Weights of a small GPT-style language model, trained from scratch on English Wikipedia.
Size: 14 layers, 6 heads of 32, MLP 1536 tanh GELU, vocabulary 10860, 29.5M parameters.
MLP neurons of a small language model. Each row is named by its layer, matrix (down: output weights) and neuron, and shows model dimensions 112-303. Each number is 128 + 32 x the weight over its row's rms, rounded and kept within 0 to 255. Numbers have three digits each.
Before each neuron's rows, "fires before" lists the tokens most often just after its 100 highest values on Wikipedia text that the model never trained on.

fires before: " |", "\n"
L3.down1377:125113106150090050249156079104138145180153136100165117145172096104102113142116096097100081122128120127141081171089120101118123134042110155115099090095136098127114154171116078115132123099126166183126110117111126095170118113127150133192125073152108137128084154137120138133185156161164067149111119171155120106075197118129089127084168150167121067175187151133141117217076134162146133083118128116142090093172145124111130121107100108072100139133147117180125086130112121126055154106146101147154116190221157132168174084184076084118170106094160145133115127151177123137100092118165141096

fires before: "|", "\n", "B"
L2.down802:145071100158139129137119112124138120168139148153097130109103117124114162112081162132160192159167160148088156167161102178110135115076115102129174099117126117121106173079143148102095153146095084135114139182102145154099094098130192148125127141166084183081156134101163153129135170129092137158093118095130176111080171114117106154141112142089101174103152118181126084120108146100159107137161131113183053093125122120092177120074156125131126166152069169089069167122111133119138098127172105142166138196168139148143120121149172107118146109115183132184156129086094112116159135141142065111

fires before: "-", "\n", "|", " -"
L6.down1242:141169103144128133126107157117130112106160104115101100120152147117127165142145111076168147081150089091149147126115140095131153096170120177144130125149176106105167073134098078148150196164045144128114123126143184075114140152091108087087130136105118137110156161088156120173142140158139109081119180105047106163171139115142168156112116186086139112115108145110141132098129130152069144143123084141167146126175139142184122137122167148133094220109164130065116137128114145131113158068137100100127131199093145115124135173097144089092133103126078103111193109115084122153067123198160108098

fires before: "\n", " ", " 0", " 2"
L6.down1082:102113057116124141124134119126157158125110092172090115109152149143148140142185145132128043168098111081082081101132170199082117143143153095167143127114134128104149173190160184096072151168119074093078098124095107165143109141252121154101170173126093113163141126171166114088082089105084102195156164102169172137109135108160130069155148142095085115090081131116089073093124075087091150188178152121156147156146126121053054105135155119110175156193193131115097122160171145093149112113130130161139139121125116156154126135083141164153095078119154145134137136067105163079106137118124039145

fires before: "\n", "|", " 0", " "
L6.down487:145126149119151145126132172129121139092121087058109154137166174166122174126096073159114137176110148100171098127135133149086154096122065157180165046113142136099158134139114168114151199139112035127132167110168089142123163131202146124083153096178145119136148067109135148115132120121137151176117115145149145147148080142191078128088105118145103112066138135056119131122142102143114121145155161103126154081144145117074134126093188116134139138156102164153132129135130163123163136114188063125184083137079117137108072144076112118158117101156143143143135097118058147080153141141109124117

fires before: " |", " of", ".", "-c", ",", " from"
L2.down1368:190054140178122107163136119087164095165132127080129124146121110136089156074145091085117124114119176131116133111057132153128109189152077158132101167145134111101175126136107132128111079115125166156112177132129093131101180191131123108126138163175064198132102123133126106104156142105145142090160115104133152184118135060080151144103153137124141099186133183186129101148143103152144172128152114098164132153122122078108207149117121103154114103121182139175123147180080169132169108168127099062167125129128131080128159121152085203119142113162142129115151116148079133094134122046135133119

fires before: " |", "–201"
L6.down326:101116181103142123163140149061073162129071101111117120217121158140112128127109116136087086120110083183143079082113170088099138144112125170119110148115092074050142144153108139128113153125149151127069085133150147125121171135104135087118137140137090132117106182143175105123094123144116121115150042137112147152129128043128146163057169096158117118193165121156147127205114137114115165103155096094121127151101160086129176204070113143131094133117168098133097132094139124097129086123090143081160153136103133170145191100199126127108124121096173098139111135176149151183134094098083067164

fires before: "\n", "le", "ev"
L2.down148:126077139166132119076007113136130128101114140160062109112144144161076164124101139119100191129079130115054132163187117133041071128093158136141155161109140140088070139057126173140137135177143086169160093126136141111129106097097160106108152124100144128084152099113125121085105143103158124096164109061147108136147135113151119182123113115086084139104126104117102112094143120111122145132126125114147104152108116188152129122099141062073103114140116166165084132116135181097106134182196149120099182219089157092154152183036139139187113162159128086155092149149096125112152133181101087160

fires before: "\n", " |", " Title"
L6.down238:140096154146178129160085135125132200129144067165149113082134126188104093109179136139102155133144156054165183134127154179116156141157134123128150145111157123172166143141142119103048129154161157099184162120089157126126090156201122159107134110151104131182109163110038172126178139181117118126122123158154100103169104157124116126083170186148109116109132167149168161190102158089141142091150050094172132134159096159143147075105139159112090091172096088137130119159171130121121107108144071177064120111142183163114094147171041053143085106124136089152092102093137087130151072148143156130

fires before: "\n", "umn"
L3.down899:124129120148183192118121169176125164136185102109111090141145109153124126154093077151167120091103114135146144151128080097121117078105123160196120177118126113077147120085118104128096126155117136139138096119122151094162114103060146128131119120096138089131138147156164154115084120154166185086090127113097096126166189115136123106126169161089192103094105123101117091091079132130157130148107143094061139143088162124207127140133168099119138188155167125133158112109183123112144111075160105112102182083119157046145176115195143097097184095172152106156157147190181123186158139143120167113

fires before: "\n", " The", "-"
L3.down58:152099201121188094143153083130102160091143131148148113042091112164136107142142076106135134079122107146085111118080156159118125180142119116147141132196099101170092155163115112170089122099175161159143110123200136096134110167109123190168134191147137098143160210116097145062179114145151095108132091122147197122122174134090113111155205142092166148126122133115126091155125112121116139172112084111096113171147121145138209202132074127101114108180158125129142152100135152131137153132113118098135102130143133182126130172157135110112115163118172118129120154107115072116120120124146095125

fires before: "\n"
L2.down1105:124129110151118180110108109094083075099144035108109162117106087160157188175101105142170090122123060124092180129100081150161171127129106129147139074138170112112131143152123134154154147210174107214079154172132191136143032167102126100093130173130138103093082125102135132124173087164147157104069133127124136155181089091151100073076143167122113118073152080067106146137126142165107159132113101113124138128149111145149083164166198126060130096088122115185182156132111153079086166136152147153195160171104153104127147149171129171122129142154128150096120181134098117152106128103119118099

fires before: "\n", "-", "|"
L2.down1334:117120085105185180130112106106130108128131169124097071085055162143108128120110185131111230096146120110141144127123151108181130084155133106066157121107165147123134129087138147038066157126068076108149159191116126134109160096107099115075153101123135209134117072140132132179114136155107109105160133192090100124095134204123075083102097102130115064115126133129127174109128122108122108138124102139167128076094164132139112133184157148127082111094115186089102159131110148128086074117087135098137118148161130120114147117110107129150142168125207060168083118192114089158169107113118124172

fires before: " |", "–9", "–3", "–8"
L3.down1348:179146147124122146163112133155043171074127132071115113124158129114128130159213100098161090160171107146130126137139158162179168150118126179153163157086094137189173113120131177107105093128182078145172094121154099170150162152074052095074132097136089152128132134153102098042111170105165105117143124171115123119091104166095158148138136191120194112127134135077154125127096135081094128120186114096119179116102107130099140080102174134119143112180127151121183103105124132109119070140070092168114130128106129142129102123180119120183115065135117109108126084116120133155136146115128147090

fires before: "\n", " ", " %", " |"
L6.down1450:107102150098127121123100119178069152144138138138175059164089123087147169129045142101137131141176092171134175180061150130170116131128105201140173128083117130148090116161169124112135102159144088131186112166080171110122178155171096129087138131154151139104153174120144132126170098103125129110093090118063062113076085128061062104072148137190166107145184090100168122138129147116128160116112119101109116125140124116130125142134120128096071104137086150147152123119135123078100113110147107146083094137127078119126173112099108133088148132127211168175117157109105091147202124129142177152

fires before: " |", ":00", "–9"
L2.down492:153170141123127128151125142096160139126121066145105071162107103150175101135120149137175179103059121105178105116111187156071191114125136153124115140164078124122176172153179169100118130122195100145180101116138190124158108159109151063125109132133114178150092109141127133103099109109167119106135154202111089163145079111111155116146181114158132131093145124104089138079162135110084163084091152116143059197141160086118143148078171161146107074122119123139140131113142102114155056097081120114084105113147164179150154136173083133128112118094107105141076116190183151168146217121107082171

fires before: " |", " votes", ":"
L3.down1335:161069136128124102138119108125122175093169147166103129141163126162123140153110090105171148142108153139092174112160057173097102120124131058175164108054059172187185181135116114157144119133094102113130124141135118125193074113123114114183122104158182121138164091169154112112095089165147173141127084126096161118104134159164103127166142162093140100099074129124106105120072138098106138112191153113126087123127176103134195121111112109115126107122085106118054091114132097126147067099135145103114097105097098138082093105068144209156186139096140119119133119179075111110213160139134125115

fires before: "|", "\n", "B", "\"", "R"
L3.down580:173118107098103175067115200134135140119101146141067158125184096098161132157118083139162201115113074116137148121135109129116171119140120194211132110117074096109160082076138117127173141180158082129115154113143133120136083124063194107118129157078119125130163103131150123085143126120151154137134080105102130155161062103139142153121141110142032105084143133100103095123145134087087164148125159075160097133171123103192118167042131167055138136100130109105139137133126122139161128115187117144162097187100145143121161139111155096139174100150122137172084128147097132114133119095116167097

fires before: "\n", "is"
L2.down525:150138139187142151158152112139138179092118084109170062018164108115110094117142112083168177075125091135140107110139127140151125083146167134175112089115176115087142100145099119134171149209150081211117104125155185106122077158123144129155148088097110124138125154115128094090104106168098142054122156126122141156144119126101125125158163163116088077126134084108121105160138143132180144089139156127129135112105158170175124141160097072136123147100073117082155116170136134080134146103133158121077156164111125158156129059143078140056097126156170123141106143113095123164158148068092138116

fires before: " of", " in", "ially"
L3.down1273:140075031129078091134123146108119182104144185113150152144136137109126177153113133160114073138054144129081156121102098140042156148168121132125101099171087116110145109129134091171116134163115103184097156092101096139142122215165102116163105107140155167040133139138089121058154123134148138128122078090148167124109150117091129119039153180116128124139129129090124117093141122175173119161119155118157138116163141137094101154096125107114133132143137104107148200150162083129145155157118121166108078082136147123141162191113141150123110113169101136095060165069174082202144137084123163073

fires before: "\n", " 0", " ", "ing"
L8.down869:128151168113193113140165140146129188133131169103163128200097075120130146143156085123151068171099135160068092127168159171042167167128118116117089147112166157158140177152124134141124126129175083166149109161133116112149101096162092149162128171150124149073144137134067074098122171187090125134161171166100112109131129129109097132180171132111092106134122159142117113115129118102104120101166126119148176136080093164124120134182153153076160153104147143091146090147116159100102114120127122168145135124143121121093081089134111164227075146057068139146123107128123168102156076130150150143

fires before: "\n"
L3.down1308:157055093173117117174159114127129122192120158117099116177126108152098157173112146171132164169119169144136095154163140163166126130147130062122158092154109136103129153135121143092148202169130101143155141169132167082122090079115165164137150147142084146096122122120169126106109146124173109169110127138075127095032127141108163172125122178100085132080122118134150154172081181089150088129119082103119095132136141134115091124075194138129131194155159095128105101130115180054155121089140175176175142173085108101136146158115190160123085057121159113058066179139074055105120140151132095118

fires before: "\n", " |"
L3.down1182:131145071131103124106161135100115111143149134111103104159140106165116145181100112120150171131062176127091157125180168128110125118101161133156168100085067168107157157107125113086124172149148078085096114137125150103109100086093082131120102138081146163121174097155155116058147106183150152133136112123051082121019087156103109155133161137161115105147097099045129136164096191065112154126109134120119109125144150165170113162085164122096113111129160125152109078164095145086164114142182161186149100191131088133105147099085195173153132091168138126122163130103083100117142104059113135081

fires before: " |", "\n", "|", " "
L8.down1094:152103137093103113122147148132122156155137163117140119197228117100141156138069179098141147158142142063112037063177089104051138086143076125147126123103098086096097121165104128105085079197136147114123085117087070060106194176149197141085108092179172141145068100126135079064126089154066117110145109081142114156122194159206089126120149123140086140123134089072118109133116126108109135179140125138089105129109156064148156151143089174136104155145166137117102136150121091136161147123161080093153078089115074113156110111102132150103146054139096130122174131144080173044133129139143098085

fires before: "|", "\n", "R", "B"
L2.down1124:161084148157102162113117083147171100170128139136128115121104066138128117118104105117149107143091165155091139190131150165111101065194144105129185079174113133136153162112146100089176159201125106104165126101150141062184087087118126116134157139126163202197122097109129154139162135139134128120083107181028138187129113155157115156120151122139092107102145133169110139099110193109094082155081168089182095160112137108133150130019064147079137115154128103107110124141122131155132071111172101123190105165074118094119095161104127096136136116127143106146106142134144111066166110093153158059

fires before: "\n"
L3.down46:119089094176152149129139221133148178119146115059125075097110117132143125127135145155168153130094121043125120149149103104204121160138123132148147090136103133089142173099145108137114100170130100152108151141107144150137105134097162101159113070135091152099170166116168112112122132166147124139122143162082139173127165135144161128151174169115120135100181145170133104117120114096169166160145087120114119175144185165114115132125137125110088106159122124166112105137131096114119150107094061179173084135088151103134136184171099139093122143085135147163123155091063147150130157142126114113

fires before: "\n", " "
L3.down690:129084075122156083093147096117097162173152088179123121139138150132187162080093179118069147166166099190132120137087121069123084102174123099141128107102086134151136089115166119086154115160101134196129122171145177102098159165084076113124156078130148148104129080123102156115184120123118116091116170127128124113131149158167128120114114158127090106129105070127115183159100097106123153103153136166124080124164111098169152108088172095107100099144091142124086163190111117134147137170092101175152070124206133136111124137134112144227093100110165166152111142147091134144118090106120155116

fires before: "\n", " |", "-", " ("
L3.down1251:142079110124138155097105174128161086149137091132129139165105157116130137095182129136134144135141077068191089175070160121136059133082111165100168125122049174130158165151103067170084128128087091182136138144112177022147138132141123155109121135166115091065131144158113070161113141150094101131105084107090153114110085125089118164130145168149116150089144095125110148177180159112137150127072119145136124113123125095117152095036096126125132145170071129120128096033134123154160160013147109167177096159140131129132071165079134118110110141074084158159140161133146125095127061150125133167